{
  "n_layer": 15,
  "d_model": 768,
  "n_head": 12,
  "n_kv_head": 12,
  "head_dim": 64,
  "d_mlp": 3072,
  "vocab_size": 9550,
  "activation": "squared_relu",
  "norm": "rmsnorm",
  "norm_place": "pre",
  "norm_eps": 1e-06,
  "positions": "rope",
  "rope_base": 10000.0,
  "rope_fraction": 0.5,
  "qk_norm": false,
  "attn_scale": 0.125,
  "bias": "none",
  "tie_embeddings": false,
  "parallel_block": false,
  "init": "uniform",
  "init_std_qkv": 0.0176,
  "init_std_o": 0.00321,
  "init_std_up": 0.0176,
  "init_std_down": 0.0016,
  "init_mimetic": 0.7,
  "optimizer": "muon_variant",
  "lr": 0.00129,
  "lr_mult_up": 0.84,
  "lr_mult_down": 2.0,
  "beta1": 0.93,
  "lr_head": 0.00342,
  "warmup_steps": 200,
  "schedule": "wsd",
  "decay_fraction": 0.887,
  "decay_shape": "linear",
  "final_lr_fraction": 0.0,
  "batch_tokens": 131072,
  "seq_len": 2048,
  "doc_mask": true,
  "z_loss": 1e-05,
  "train_tokens": 908300000,
  "steps": 6930,
  "dataset": "wikipedia_en"
}
MLP neurons of a small language model. Each row is named by its layer, matrix (down: output weights) and neuron, and shows model dimensions 544-671. Each number is 500 + 25 x the weight over its row's rms, rounded and kept within 0 to 999. Numbers have three digits each.
Before each neuron's rows, "fires before" lists the tokens most often just after its 100 highest values on Wikipedia text that the model never trained on. A number after a token or word is its count.

fires before: "1" 40, "4" 21, "3" 8, " was" 4, "5" 4
L12.down526:524494486501512516547505553494514518528525487532552466500499491472506498520499499505480486499485504500524543528502516504521481495499498499486484529529554492526497453529480531513454539461496498456510495535490467467503516529488453473520537530487497507493524513476535511551536495480484493495507495491476521487530515471476482513516485487520509470511508525469472493466492506565539523547523

fires before: "1" 15, "5" 14, "2" 13, "4" 10, "3" 9
L12.down1578:559570560503539503488463495503494509505505485495499501478490511540483463552505501481491498530512466534514504498529491482496491544511523507503495498519479487528497516526473490549512417518480485486480488567520494533506518517508508499469511501528552468495497485507487495483508509481509477509505529515497480519493496457527491509487520472468499497524510507488455526534514537529499498502490

fires before: "0" 52, " |" 5, "1" 5, "EX" 4, "CH" 4
L12.down756:511490505486474458499550535489482505487525491503469486515505467483503490502508444475493508472480512479476468477495477550504515501500553484551500485489484431486466518447485519516445516530473500523504526498519493522448518470537493505547495505557543473477498479505456439477514528511532475476481495536530491527486512483507499461508502494441540455470475538497534545547535537498479493504458

fires before: "3" 18, "4" 17, "5" 10, "2" 9, "6" 8, " " 6
L12.down1923:527470522480501496471501486474501522491517518513506497520562526484522508524491493505494475531500451538492486491481520544478470491509569514488507495543472474459485490525467510469513512497515532500525507479500517516476515514484512465517476478477454485503484527468545492533531484500497464509517472508431488492476485532517496471466542500453531519501448458511502495483515457488518476473531

fires before: "9" 77, "8" 21
L12.down642:426451454486488496532500490531531496574508509483510519537487517502516488510523532532503522462503494482473503497530492528539504490490495500498506476491485527485501508490481509497501491454485527539491488484491510509514511483482468526472525526495529510547448512465501485476506501533490564525473472552507513458532507492463531516510534476499530484525462536477522512516501492460468456510497

fires before: " " 25, " |" 19, " —" 9, "0" 8, "3" 4, "2" 4
L12.down26:494483526527462523493497456532537504490465518493497464487496506496500498516471514505495488503484488518517512510505517509499483513463508521489495483485475504529463499477494557525476469441528515536466522529527432505514520441486513474523477471505489551526489488469528506508515539507546454450474476496494471498496533476523497521499487477472509491523480469508494525491464481474518498460478

fires before: ")\n" 36, "\n" 12, "3" 4, "am" 4
L12.down1278:427483492520511498521514479530515486551476511515490499528491486494498490474524499527497490546527472524479462512485505533445471532522513541500504531511512538479484536530498509493474513538455493507496511486502435499542490529473527509521494494527523507468506474531544503506510493477513500511528498488523493514507506475495507468482493502475486500508509483465504497462548510507484511505465

fires before: " to" 26, " and" 18, "–" 8, " " 8, " century" 5
L12.down1489:502519441513524507485491517469494472514554483539507443459498474457476484523490519495484516525464485496521474467474479519538526532500531507469528542439488493486527494499502483525444513535445488522507479521508497502528481514455534547476551511495492489486511501528507499501503520496501500476498480481528526522479503541527507512473478567481504492522474524509517509503479519488493508486493

fires before: "2" 90
L12.down1200:504530493500488514456506495523481542519482490556506433534458492470482520504528476484536500494530492531455510465522527496470472554474474485480455464525476492523472537535449469499497550473522497466498527445552520458505490525517472494495534484489520506498504543499556484519525507479467536478484495491479538522510504519493531500491506511556496469506480485496510453510534522481509493480487

fires before: " in" 26, " of" 9, " on" 6, " at" 6, " located" 6, "," 5
L12.down1728:498496473513515483500487450525508471507533538535526530458520492502500508482480518501505459521458531509500482469495535505466500500486483524504472470523535484495478504529460479485508539443479462521519483499475493505501489551490505481526521481503499518502454463534507509485505479517446492515507513507493503484471453492461526510463505480531518526527505502522512491503515474468519512486493

fires before: "7" 19, "0" 12, "6" 9, "8" 9, "9" 7, "4" 7
L12.down105:483490498499462517529483506479491461543489505484503536498508521538513501506502514524448472515507506469460519495500504494468486486476499513478474476457502489502519473493497487497468529504492474458503502508506558500543474456498507487502499475464508483559452501474532530500519484477475533508506530492507531475546538469497497480499458469508494499497512522492529525474525523482557497517526

fires before: "=" 30, " |" 24, "==" 8, "===" 6, "C" 4, "|" 4
L12.down2436:494460481501499527490546567486467489505557481529509467490499452460523492511531530533465495505514480524510481511537463513504489480483453528505516506496481504467461525504476493486537536477516476511499463525478501536540452533472509502460470464507500476526495531474474494461455489506484456563508472466490518473473524518523513522496529479488496498493502517490455485509459542480500519488474

fires before: " " 31, " II" 7, " first" 6, " III" 5, " second" 5, " of" 4
L12.down2405:504463521506462491542479528452524532460490482563524514434505491487506504500540477544468532466469473529530501507475510541535488516489511458502540483517499518525531483527508481499507490486545537449519482556522484516527502455503519497485514520490510520479466479478487523504487493516491484554471496487509550459512494540471501463514500481518511492533494521511508554524472512473509507509441

fires before: "0" 65, "5" 4
L12.down1235:505514512512511461503526478511498528465521475496505503512459502484538497448488504530494472466479501500495483552455462441515489480535492509492515542523557475542459501515493479502542554476487487504498493490511502520530491483465483520481542498546515487511470516501530475479510492482566491547526526497490472493513521451463511447473522490488491507477487465446499517462459500504495524561476

fires before: "9" 88, "1" 9
L12.down2266:497531448510482514511458502504480528549464485463464453501510524488554490500487507486508519539488452486485486499525500486520483495458510486521479486486511460481498474511524506554473515506516482453473520493480522541472510501488483488487481554477467500508508525483513546492490496499492472489550512500515515486521495486487508474452520467524491502498471480493518489578482501468507471469486

fires before: "1" 33, "7" 14, "9" 11, "5" 9, "8" 8, "2" 8
L12.down1676:471476508497473518497476485524480507492513488475540513507527485504508526474542517557448516503527464471504523492498485479519478461526506555444536521529535435509520559508509489456515477501476502505515514446505480507447488479484487477475485490499525533465509491519472512515474507466491444506507490498513474496497485485543505529516451492501515559521513552526506509518510469472488511548473

fires before: " " 40, " the" 23
L12.down2014:535507520491477507515500494470480529511500522505471506475472480491462506476526483481502504465503474489498501489519497480467481504489514537497551524504498480483529487467515487524498525486503472498436500486504516463484491536527497507537497491541482493495520455491493503507518529491490486524498537494492501556470506458501495507459509490527538540526479459513547491516520455517487494514523

fires before: " " 76, " |" 19
L12.down124:483520496505482457464504496522496483528532537511495446447502525531506502472495502516490475487506460521520507471515476534511491484469501545533539495526544495490508514492538507485544506484507470554503477488494480535511513492481490495511507466436457523501475514456550547491465511501504484518496492508489508482483467502556528507508488531497507508481499487482469485538481502499515469501505

fires before: " in" 34, " by" 26, " on" 8, " at" 7, " and" 6
L12.down1282:464495458506484493477488476508461520541523472504473473548517490490471494526479473476530496500484485472457504436479512544497486542486489501505516500528518501510487497508511497494492531527517506528522490496491521531458519476473514523444476469529471477488463503524501541520485514518491482511533462467510489509447436510479463504517526490491483486496446513475517482520522509502543538508514

fires before: "." 20, "2" 12, " were" 11, "%" 7, " of" 6, " " 6
L12.down1227:496527506481495517490461463498484531495489539513529495571518514439502493502438508452512481500547443452494497505468517516485478502466480498486450494508538492523485484481469494474500430531492484503476519471552510523524517527526526484532491551496515469474491491535468452504519442491492529516462503503471505481472491512469497530477514491489452494487500506493499485494496441477480499468524

fires before: "." 65, ".," 6
L12.down301:451483511518456535499471532492444577505462460490490507466527520481499562480524509538501499477504509519487443476535517538502526495479519509482526495522501489504461493457472503490548503488537496445511493478502522478493515498518518491482493499528527560495507506479496506506516532452494473492492450554499450522531479554486524505492470496501538464476472491503491455521466522476513547497464

fires before: "\n" 27, ":" 24, " career" 8, " as" 4
L12.down223:479520541519517502509490480473481464527501499485501466493485490503534512505512493528484510510523456515618501465459469501510509476498505515465497526513516472448506515498525509496471489522442497509515493510463482470497529487476487501465492497536493480517502488483457493432486511517501522510519503481480536483485531497496473492503497518474471519513463489518532454509514488542504470467481

fires before: "4" 13, ":" 12, " place" 12, "7" 8, " third" 5
L12.down1171:492494520563514540500514500503490512493466492524505478454496440516493485482551534536543488497479527526526535529533485494485503472509447460518517520480485528522532475462494546501490522493531518516488498502490460457517509461543554507485531495532505482491490505448518508489465494485508485508519490521502503500452460523507512494509506486541484507508515528500480515516492456534485528460549

fires before: " to" 32, " by" 9, "." 7, " on" 6, " at" 6
L12.down1106:488458486532510504493527485483522503506486499494511537513521496490530506532476485509527478516523560499520453464501518532519477472499450516539495473526497503479479490468520465473469515473463507496476573460461468538471489500492483494457514519492523520538472536533445498478532512542491527525488539474503493522487484489500492484525485510517488481474476497537495529483486538479518480477472

fires before: "0" 30, " |" 23, ";" 9, "." 6
L12.down2344:510501465533497494507523463500470482472507477503562514467481593505428483470506526520501520507494528450500479522460526512495493504508419435496485525465539518482466519523483493515531517483501456526531479504511505502469509510457505500492530499483518474475487494532490567516536495522495453460468522506535493475506503527448480501515508486465498513482495503509523535519497548482513493501507

fires before: " in" 49, " on" 7, "," 5
L12.down1000:468455512513497487550498449508518534470501562493498460458506478547500490483541503494483483471536505538530507486501506533532464482524514491532523494515532528517515488541525514480470495495474480497512518551505463531471504502479493493486493465524459470481479513473501495512524444482493515478465489525486527463471505479503459505513463502467568491512499544492464512561434491494476516542545

fires before: "0" 39, "s" 31, "th" 5, "7" 4
L12.down79:480525496507515512508500504509465510515477523501526513504505554518431509514514473483534471540477540519529502503527511461525475527493539518538491521494466517481528527455499517493493527461482528567520532487511510484474498480514504492514525514471491527518514501542527518462482473501547501491491548489515517495508473486506503463460501492480489537469480531505475514536504455528507510520450

fires before: " is" 15, " (" 14, " was" 14, "," 6, "born" 6, " known" 5
L12.down216:489501546444494509450472489492482553521437455509523549528512512503478477508504508507458466525532510490463486521497497473501509517497527522488525484501461510518501508547525525497461506519476490510465526499398457486523481502519475489487512516485494504529504541499513495454514531487496501505457467477506517528487503528531515530547492504496532465494523521473501526487502490512468487498534

fires before: "9" 66, "0" 22, " " 7
L12.down644:474511497471506455491492473469486482437468493513483515487501535520480497474460518555485509493515487513488510523467479495518513494495491506520466479440522542508561509475541529516532557473493500514503474462509515483470469485466445462526547519481510531523506479494507510518510506450509512454541490491518503514526507513514547447481490511491505480503510506502511518490503499520497476497500

fires before: " " 86
L12.down2342:461544472498500480481486501500479518534501520536544500512504487471498498506546512487453500457482512510509495521499536521524438487485545509475559520501490468496482511505483540496490483503506492501489520519536527475502481496506506456518490524544531508503507549471481463485474514511540502516468468563475524513482488554552511474499516505477506526534463492491539541484492484511504514499501

fires before: "1" 36, "2" 16, "9" 10, "3" 8, "7" 4, "a" 4
L12.down2255:477475502504506463513504488497524476526550502502499520448509513484518492526507485509552487479452489508465523516522512515477512476492534463553456510510489537519485545490561550480490526498527456457509470475523449505491507467511526502493552492496480534537453514513450480520500436450528539485480498488516471517492517503512487493506485476476528533500512541475496485555515531505525508504458

fires before: "." 54, "od" 7
L12.down1491:512463488493496544516478497506466493499549496505463549475488516528477506540522511497499511481468490516483468519546514538466508500466528518496496465486503451513496480498487480481464541475516490472451508462515491524526496487529521481509477494502516512547489536496503455483484517459518499517450508487522512512497504480524519489518510528549471504459521478554518483506539484467494493477462

fires before: "," 69
L12.down1735:533488475485462533512505479544494510478488498519461499479521483516467454487548431505500513485510524501484503460491511583508482498472495501467484494513503485506496518513498521495488516544509510485538542527537478533453506470533516523512472534508494512476532520499489480494515491523496520498462458490533498467516471499493469525502511499535453498532516504507519472518464502507531494492517

fires before: "===\n" 19, " ===\n\n" 17, "===\n\n" 12, " ===\n" 8, " information" 4, " and" 4
L12.down2226:476470541483441469529509477509502489444526488535523508501511466494483531532468528503481492507492500513512534510479456516499524526521468508520539483515563487515502515492505500504516518530501525507482534494500464498503476520486525489482525511504503542471508456510526490509487475520505499503465474498504505500478456541504516487469519520492469495483533484520526483508515501494469478504469

fires before: "1" 64, "2" 18
L12.down2031:477458440497490474471482538458517504498563530475506459454508453494509526567509508534513509534501487533503497535503479495499507510499511496413522498507517552494503497486452537492495488440541458513526508492493507489520491516521474471475491542499475456498494504514550514469474472467489519515515528463510488497482484572484506525514474492535551510490508535507509499479458510549529442517467

fires before: "3" 54, "4" 37
L12.down777:513497499484534499512499460501507521516492522534512561540505488477525524500507456502443496492494497518538464543491485504495508574496502474472549525511518481526481481527492519507471506511490480469495500471472473509475470504463496472521477501468504530505478493459564517511503541508492495488480464513515482506496501479490511485514555482487526469515500500512510473518496508492496492492476

fires before: "1" 33, "2" 30, "0" 10, "4" 8, "9" 6, "3" 4
L12.down2288:480470467545468513500527544482521450490494528477494487510434478511532502518518535503493492488492497485451533529501498510521455533516479490502511520530507540476549501510537520491509531539513487480485561547492539545485493479466511472490473501475532471530493516468434518475520515493523530478476487477477502442498483528505525541498472506510494490485473510501531472491493471463483498524484

fires before: ":" 55, ";" 16
L12.down2688:507527453545502436475501485510472501507520513504504481482486524528477523457501534492503479513525472490511471540509515479454520485509474519488508482502478467487476476535539479463512527473444512493486527491509535469500484464502553547481495449496503491504440492519532539497503507509452543494515515497488496474514520519525467487461479510508504491497520498557518467500470495537455505479518

fires before: "0" 42, "1" 14, "2" 10, "|" 6
L12.down1582:513426505494496468479533499509490532457491439509510507534518492561456468508525478524499448473517514532456493522490528547493512479535500511513515466515502516468472467524511487476534519508506511473489525543524517513507481490508533488477475515490497497514458595521487505511506522523489530489493455515532528484501513511481472524507506469490561512486517525527501533493475520534479537456505

fires before: " the" 26, " " 24, " a" 5, " that" 4, " his" 4
L12.down858:514484534486509490514535377516515543447496492521512495486520547539527467494506500507508491490519490517486493491501524495541520480536537508517469473555553531517500485484507507495487486533529539532506531503467535457520496517508534506500492483512502497469487493495505498480503535472493518501504486515497457545516499520457502511505527471492536512514500468505511488546526531529462548482530

fires before: " as" 65, "icide" 4
L12.down2903:476466489518552493491499486489490500501493499485520500506468498505510486485546494503505484523506499504521492511535505503518475525496497496491534498507513495459479471502483501489491484506467480490477487504505518526495483492479503490463478455519471491492464516507444460524521479525489509515489531490492452474517470450474498491473496511517527507506528488510472514515466512512497502471498

fires before: " |" 51, "." 14, "3" 4
L12.down518:496547484505484525479459481461494519483496478526531492469470500518505496545511484478524489515464481521517438484502482504477532449456443455547528478518483519469484513474482479476521510480484501539509526508521512486508478512527499497559444483472537510514516501495530528537519519478477520503469515496528475491470458469516496498505531533509492528484504464503458516522501498498484481499493

fires before: "th" 14, "1" 14, "0" 13, " " 7, " century" 7, "enth" 4
L12.down1193:516536512468488507472470524481476497461442502494503512500519519478503480491486509520533474510451506494476508512510520500529488488491498498529544525527538517547451527549537484500470482493482472516512523495496515504512488481549543516531507481482460500524515515520501467506487545436514451518494460526496457543468541479514496473493521530562553504475493463494449471527487456506497511505510

fires before: " (" 29, ";" 19, " –" 10, ":" 4, "–" 4, "0" 4
L12.down2803:528484472533519435570496500547497484529470502530537476523511478495548501502481501503461478508536511502493495529485468500519495460499487494505521500524500469470500524500485493472444544524482480484454527493464452505500470474529510536502481497517505476500488502514532495469537490540525525504486464513437516505503517459473511480523479512489481470491494484545499476474485514541485480504559

fires before: "0" 66, "2" 7
L12.down2616:507467503490517508465529507545505483513513471498491487523493518531507460466464447528518496527503486488450490475512505543489513503494477518534515499477480543516516504533509512534520471493467501488501475514529492492482521492512529543458477485471466467511545566487511523541509524488508509560513502506479509497502511499513490496511492474526458498462504495479481528515490489518518493505503

fires before: "1" 51, "2" 43
L12.down2677:497543489533525503494484500512527506535504493491498525472483492536519500483498503463521517500514541496516455485474502469503478545478491553498515494470490496506498491509488525514445483461508482520509480514473526462483512515506537514531495475492460478474486483509544464501486488506492531534508468487537533502448521503522490516486547510470542490486481494507518512504494514498484466543482

fires before: "==" 27, "In" 11, "===" 7, "The" 6
L12.down635:506527471437531512510474492488502504495522519477485490531461460480521477546488497477499517494515515485484503445493495464491510525487503508512459501453474500503454523520469476501428491498474482493481572526503485508477517492499513520468482470525487495492497475502495501522453481454521518455538459513528534477541494500507478461511506484480514545427489506467528461559476510511491517484482

fires before: "0" 25, "1" 23, "3" 8, "2" 5, " |\n" 5, "9" 5
L12.down1163:483460515434513474499534513467538452508497508527510467525503490505485508498476498492493480487482546501464505493540544486528531581506459498492498527504513537516517476546513515593485524508513534550501478479471498507481518499491528513487545518480483512511494521498484477526476480484484507498496533538466482477519481524478527512536478509525500505507479491482441464467518521511487486491483

fires before: " " 46, "–" 10, "6" 9, "3" 4
L12.down2569:564491547507516497493540500498518459518472534473491492485507492497526525531509495534492523482462458473497494466500461481508470469489510516493474474497473494513532477496501560544538480507498484508489549486479532509513494472513521500502477493508491518509514497501505505498473492486454480466506524480519494528482492542496475510518499475489545476456498494534496509533465548528523513490476

fires before: "." 25, "," 15, ".\n\n" 11, " and" 6, ")," 5, " of" 4
L12.down2867:527473499481504450448518472477537493481544516486514485485488478502440458458509482547463519538467499519524448482522488493497492493527556514495512488458462517481459499500527495509508495551455463478481526473486492507526473461495524518465471487476479516490503460504526532528520504521519516503486447490468482526506500484522506477503528474499434483511469509521517499501462533491513448528489

fires before: "s" 22, "es" 9, " of" 8, "ical" 6, " century" 6, "," 5
L12.down720:537508475487505502562474491499513489510495481494528555488489472468532461525513472482503494521504504513479526507534543489487483452478470497477508421523480494526504476487506501492515535456504494431476488456510476531507528456515555504500539458524488476505521465497484544497494579516525517508518529477519520528452474491495486520487529519501536494475455508467500482467480482502477495498514

fires before: "ation" 13, "ate" 13, "ated" 11, "ating" 8, "ates" 7, "ative" 5
L12.down2908:503504488458502477501455541492513449468502462493499471515494480495509493498536522485532514484473518478502506491522501529514496503534499518517509478501527511562521524473511506537505504514541511502512515516483453488489519464514482530502495505533488552495476489534526499476492529513527504492489456476529515513496483494534479500524469512471500478457507477508513511509515505535497482489499

fires before: "\n" 48, " and" 7, "|" 6
L12.down523:537487540522507570545500477473480514483487514535523473531499510520483513519504478507511496501497513486495533477463527474490509490496488494456531474497520521526498520533482483454474465480460542509497511500467523517454486512497524468486496463490502523500494483512461500541499526478458482483475520438495522460526476511499481498498561487516481477542495525497449495499490483521556499468510

fires before: " are" 16, " is" 15, " were" 12, " was" 10, " have" 4
L12.down1048:537526500507521511520528475519518512501527503484530485482480493543436444521460478520494487503488505525489501462481505497474511467498491518507507516527526464483489519528487527547524513467516473519522518533524558479501519507483486523476515484522513498512529465474494493488508496479494497439509531515467487454532554493533485467518498539518496495537497457550519493476468525505473503485452

fires before: "-" 70, "4" 7
L12.down51:507457510473498485446507533486460465506514502498485516484535503535509494491458494528483533505505507511496531547476547449490493486521497507492532455533476510500498510543500489542513468487490479513480452514506485518502522477482496509478486476484531488506538511525487496517519505499492490528488484501486489531507473528529473508490497483505514493463506531533486500512472507513510505508484

fires before: "-" 29, ":" 22, "0" 9, "2" 6, "1" 5
L12.down815:488494493532509457531536500480519508528476506507536498510487491520497511489478499557444513487499494535530508521521554512482496545483507479493490496520520550507489490501520502487583482470510496520512467481518571503508494473455466491513476509524513506510478427485485530440520491464556509519526496477509516468498509505516512510490527471509490498509453517483491517515499498502489524508426

fires before: "ing" 47, "ed" 11, " to" 8, "iting" 5
L12.down2358:472530493474514534481492463497481491555476509513488528516483533552475471489483486516505479504510481486486470511470546508492478493474523488536568466472498533480501529519443441537524516497534514488466499460500544472499502481474484468552504504469499481514523489519505493508497493506494467492467490478456533518488479545505530509521535472504485515485487503535458511549504518510521525482504

fires before: " " 28, "]" 17, ")" 10, " |" 10, ";" 5
L12.down2719:506515509444482487498482493526446484492518494498494477517460534451516513560495475480467579511457496495494512497470489519504510486466508488517507499514541489481536495478524505470480523531486514505451524502481507490532487479489515509495476503494505497523487502469547501537525472506517559493526477495485536490499485465484512509469491535492482500483534507516495516471497456541496532507480

fires before: " " 39, " the" 7, " August" 6, " c" 4, " May" 4
L12.down1976:500471512502475409489492503493519496555489463506444488501505490549520513545494493463496485487509528492505544518495427498485496500524467518484514473538450518474530508474477509508464511475488489512483513495515496504547487515512498461523508518523502500522513494522509479518525520514516495509487493494530506507527527465491485517487505491528513498490491465455511500479489537508464514481481

fires before: "4" 23, "7" 18, "6" 17, "8" 13, "5" 12, "3" 9
L12.down1095:493473510506492468487492523518511463487511464488464514470506500527508422522473495491494497479490499493518479494453497488452551551515490526483530523544500527480503508438484530517490488432497509524496482444480516486494536473460480525500493555490501510568512466531490549507481487507539503515467495497525474464521497478472529503475521528522534553525501483502510485527523482502514542442474

fires before: " |" 93
L12.down2787:482461509487502458512532479528454501500512497486508480485506492495453433497453495503478510512482539493501507561483490531502482531518499554510508494502520528474459506496515537503493520463504509488483507487503532490487463490508523504489501465474514523515497517530521476482501514499484503520474476470520533513530523532497581521499513482467468483504483487551527497480484523512523495477516

fires before: " the" 32, " it" 7, " a" 6, " her" 6
L12.down2694:521423469527503463502501510537448446447492473479491471538503469552568507503506455466529509517483474512469482455495489494493501502510533506484480491530504495495508516529502503531536485536518488532573523545556494544490529499491495518472497505508537482463507507477482557565494492499549510476524503495519471467450529481490462467511472509516500483507508483528496541464508471540545442504500

fires before: "1" 46, "9" 10, "," 5, " in" 4
L12.down2346:476524507488489548478499530494510515470458516509493528498506491470514468497545515480519550554551511509442495539498503493511485528481499476522440500496444530486537526500495473505472467476514470482508486529491526502519534530523529487481507503505455534480499508498454502481522540474526531501499464492524569556496489489506491513557504476515473520486539488478440468508526556498494533462522

fires before: "0" 86
L12.down836:505495520483513518556468504490511532495473461484502535489557517510494488468492472524520505498526502502523450489497473525501501519524489493482548526535491475522485537494478561537552509512462530523483529504466511498531474541493512510495469526487484478468519482494504454497498449473480484489493501491532493487488516469507522480472504525448514497510464465491494518505485476519468510501500

fires before: " " 31, " in" 18, " on" 12, " November" 4
L12.down1563:487469469513545511483499560496509491525499479502510473481513489455554496518484557544497519516502478504514483512551483469503480482543457483508503485509501518494483539505483491494503497530505482573491514492542511500493453438519473490488531500476554466526502506541510490491494501547499491503501516540487512526493517505488487535476498535510520501483546523481531567517496476520503503508460

fires before: "2" 77, "0" 16
L12.down316:542464498520476516528531517489459500519527468517491508502539487519504481465512458479508491471488503470476579451519519525531496477499510540484439502520497520516521464505478513484537495475539493491505506530540565555464511490482495532483445520456465497507495502519487508511503507558493485501557518511501508518476476443516505495474475537479514505465498521463493491518530534486502483518503

fires before: "1" 38, " |" 20, "2" 9, "7" 5, "8" 4
L12.down1336:469492546511527516473488486473486490519517531488498481508480505462517506497482495481481503453509510541528469536483503484514500510496457476473503540509489495510520522551546491500528500516484537470546501492543527520458474560480517518516516515527506471529547498548544512482510491517506504493494531511509498505455513507530460498517495524507491486476462529514489513512481481490484509510449

fires before: " " 38, " Team" 6, "al" 5, " |\n" 4
L12.down492:520499517486553474511499522495504489476496507534475510523523534440510533473554477464509467462504467463497485498541494530483495489480507449505505476521498503542531484539525500516506548548490488493479491469522504493543500503488472526488520509540469508507452463505465519490514536527528484472497483456474470485501460466457492516481496447510498502501498519477461501482503467504471506541554

fires before: "\n" 15, "," 13, "." 12, " and" 8, ".\n\n" 8, " (" 5
L12.down890:538525529511523534523476469515551513481493493548471516468526517530478500464481520495482524492507463523518527459521514547535479474484535474513513493466470497578471508493528497459512516535489540513550506498508503491502499472462515477504497499487471515564489511501446541491465465501517529533496511507531468520511450520504500478490475513500535531524495506530502436475460440490499489507497

fires before: " in" 16, " on" 14, " " 13, " to" 11, " from" 11, " at" 4
L12.down783:462535443460499495492499453462521496517517504525503500488462481493461496459516537488487516475512527483498448500469487507466482502530493500491496498528524483477497528475515524510490491522496509480530513492469508532518487518498507505528450500504462513522451537539500503443507471532518491475496564524519559499466492502507459521466517484530482524459489465528453504534508519482524510474506

fires before: " by" 54, "," 4
L12.down2948:490536477498479500527467464473508487532532501516480455490469487490506503532468487457522519476495528498507524514506512455531464543485463487516499468499517530473456482483520489513521486515521546513483530468431523507522478483507508487489487488465480484499512496550496485540458525538484488445533507502488481497514487477559490490502524501505502451486492432520510500507470506552480522518502

fires before: "ation" 24, "ator" 11, "ating" 10, "ative" 8, "ate" 8, "ated" 7
L12.down1023:508488520484528533492506499487499488509549493506490481500465489511503466494527493473510499484510489526473486503501494527519499542443502482508473524465507459554499469481523492486510538457499524503522536497502457510523528470497514484526479524501547538503463503484491530490484503536546529482502463480527494489530492497515547499492519533486463513505499531486541520471496503492479515515497

fires before: "ed" 26, " to" 18, "ing" 7
L12.down2349:498495531505518483488507503489481494515496528493492562469557497484488491499492508451522537497531474495499456489493501501497488499469505534516490499459465483500483497485503532438505511500515563477474529493473516514490514482500447515512499531477488498480473451539510527480466531496531479484521494479459518546506465458492529532530548545509478471486473529466539488526472523517476486476497

fires before: " a" 14, " the" 13, " \"" 10, " an" 8, " one" 6, " Clay" 5
L12.down530:491465477490488460464516467482486491507525502509482500514487451494496514534528464548528471496467486506527533502483481507538438490495490500520474485512500531523511469531497530498560490530524505457507499557518539494481516495452476541465509498466512502528518456509493496458526467508483498505464515506549535471517501493465498491506538481540499542531508461515514548501513535473524494518517

fires before: " by" 20, " in" 16, " of" 16, " the" 6
L12.down64:511563439518446478462482481507506495476507528558502491522536494539491574513502524510511513465549563503492511513496488509478467511465529467492467510518470524487500535504492494524520476528510509495518476483465485517531490523547520516477466520502467497486494474495514496523497513495485510563483486475510477503507507477493512456509474488463480524475506514495477445545530507455518496515489

fires before: " " 61, " |" 6
L12.down1603:532482538497511461528510546492516518479442475515466496482498496496445500480503449478471473471501493526519522539498500500493473535469504459498530473473493507479498522488500485531511503506492500491466494509480537498503461463491491533511515512489482508524521460470498440538514491465491538437488459531466499511494496512449513497428495467518523497520492502483478498531499448532486506486540

fires before: " of" 33, " a" 9, " the" 7, " an" 5, "a" 4, " which" 4
L12.down2010:454495518476516436477518491505459489525547483470503511491507523509491545523500486473496497554496493475534494456480522556534493512502490447431473511505478512508508546500528482520542507535548510489454490471513519521503452522492498513509497481470529434498498462570487458503499512463470536487455540521506538518535514494498499471517504518509492514466511482538525506481501517555477530469527

fires before: " " 60, "4" 5
L12.down392:486514485442475517515498506477445460505494493514483469493485490522528536482529531482516491535525500501502513524495457471516509451488504489529519522532469483485483541495542519481502521514518499476500490499466490525515499467507465484491494504496471477456506496471506571466475504482463514531449474431500476529519475527538469495511510505482504520502497529504505548528499553496472556523491

fires before: " |" 35, ")" 8, " Republic" 5, "ia" 4
L12.down2290:510510466496471465499501515485475544481556475575483496493444498489476481505489445498522460500419492505543456478416509561479517509477498502514520540496467489473524503453557522463523471492521500493534533525520507495478490504526480503498558516503518521499497515494496457527509500507501495514501521477481487535503494520484502528461499513553521493498516459473465526447561484530526479474474

fires before: " of" 57, " and" 4
L12.down977:502500467545512492471512489479499471476463532500491505513518473507522537541452473476473454493498511501532498500497496498483519498516466500522501492527499518468513531469462493521516496541481505502475551515483508533469517543520471497454480475501468507494483489520519481506494509501468495533510484473456474444480487502484499497476487515561528498477502477472479527479560494491475511476471